MLP neurons of a small language model. Each row is named by its layer, matrix (down: output weights) and neuron, and shows model dimensions 240-335. Each number is 128 + 32 x the weight over its row's rms, rounded and kept within 0 to 255. Numbers have three digits each. A neuron's up and down rows have the sign that makes its largest values positive.
After each neuron's rows, "raises" lists the tokens whose logits its output raises most directly, leaving later layers aside.

L3.down559:085131126066155151131106134146059145167157170128111145045116061170086117104082061186155112097064118222124115128136109114111076126174123129112145129171133153147127127110109148234136110054122113105099112129143176144140093110187123190100095104177149126142148150123122165173100152111115178152
raises: " from", " were", ",", " are", " —"

L10.down511:123183113122085133169104144093070112130142130131137134132147080103124125147123085101090142101153059124095186127070050128136122161170078131125130096125154164134159118145130131064137129134134128082137166193117148113143166156080139134154179118185127108156080108066139130163138107100127081197
raises: "40", "50", "30", "20", "2000"

L10.down62:128116160123080100144119122092141151099163145133181113102093047159128114140091125092152128164092122220131144118106100094142085173126106145128130092167130104113157139144182088094155125155141113137102117119120086173108086106086063110092110118132074164164133109174080078155147158115083136076
raises: "al", "als", "ally", "ous", "at"

L9.down902:145140137155191099151148160107088146085176158102155148112126118184139152091128204165154152114133164147156195133134127147107121108100119106087129051152140160148099101138156119064138089122065130091131107096125110078150151174100061119129148080129158122193101145159096128144083153137109141109
raises: "let", "al", "als", "able", "ally"

L10.down670:085120163133106143061122129133159134150181092057158152132152031194070138146108114152098107117153075167065076126115090119067140085103179104089140097165095125129168106082101191101089128110156152153125155127099154088119196149153165198136116155101143095099149142105092126111165158154105138143
raises: "-", " of", "_{", "–", " exception"

L6.down590:139119145127130177146125063146170152145205104135167160146191157150161160139074085128148145154173142154122133075206115104092112122068097125164098104140143128133159143151114095000091116085107157137065076122100104177088182146164160142175155053129110134105119102114102079100127174126120115129
raises: "ited", "iting", "vez", "enced", "ite"

L9.down550:139088178094180126105136163111138134116088104131192156124125040107115112154115121151093167094164103166094124127148124133056182096192138101143173058076122148130159142167119176025166114074099087116106109127137168130144179136074149069169156112120169096132158133093165129179090171131064089157
raises: "eb", "eg", "ef", "ult", "em"

L9.down570:151182132202167142147132071044104099125122112118099168100151164116171155166118124066150150180109156089135118129164109090143144068119111125079165127157115133151142117124096107155129165083145176086113129086087157089115120141157077133102145159132138162123098096139091161158117107136086131147
raises: ")", "):", ").", "),", ");"

L10.down87:147077146147135097205062119155140119158084092118126132168104120065077134133121060117112136144175139135054079105112138090148129119122110102124112071078184141139151142112164115190097120137106155101096137128109156126133179078129147082112142118134135153108144125123129056154137117104113146140
raises: "03", "02", "04", "05", "08"

L9.down776:139124117110151109105175154158221145170177111117114107118145233160126144137153076185154111084127149138125143173119094136166083159149114148121140114161151102171143119156172131101114104101117129179139178163138192121105141131164135154131100102120124110064121126150135188115143124138138105121
raises: " GBR", " USA", " ITA", " AUS", " ESP"

L10.down100:102070172126116098123153189104074159145104126179139113117112160161120112089114093180189142145108105130119118148092054175118116114111128077175149164099072087106165120061141135092173120174116060118201159167146158149098087092153104104179123143082119141138129146087093159101144146083129121153
raises: " whom", " which", " them", " whose", "alia"

L5.down741:153152110121133195080142136098100170151100133127076148093128090164143088145138115116118152168144120138172179145109056146056115144133101171129062132114098148117124157087153147046148188122103179137103156092158121120171130046158106103132115065133161108139093100161137111102105119107169128147
raises: "ty", "ti", "ted", "men", "part"

L8.down608:118110101126167102113170165097083152103133143182117143105112179186175146090147163109192144167174165143181140141130173125145133143113181160136147095118109133162102097147170197064119105096099182084111134080146079153175083138113112097122162125144172098152121116139145113092086096109137086117
raises: "t", "ta", "s", "ti", "ging"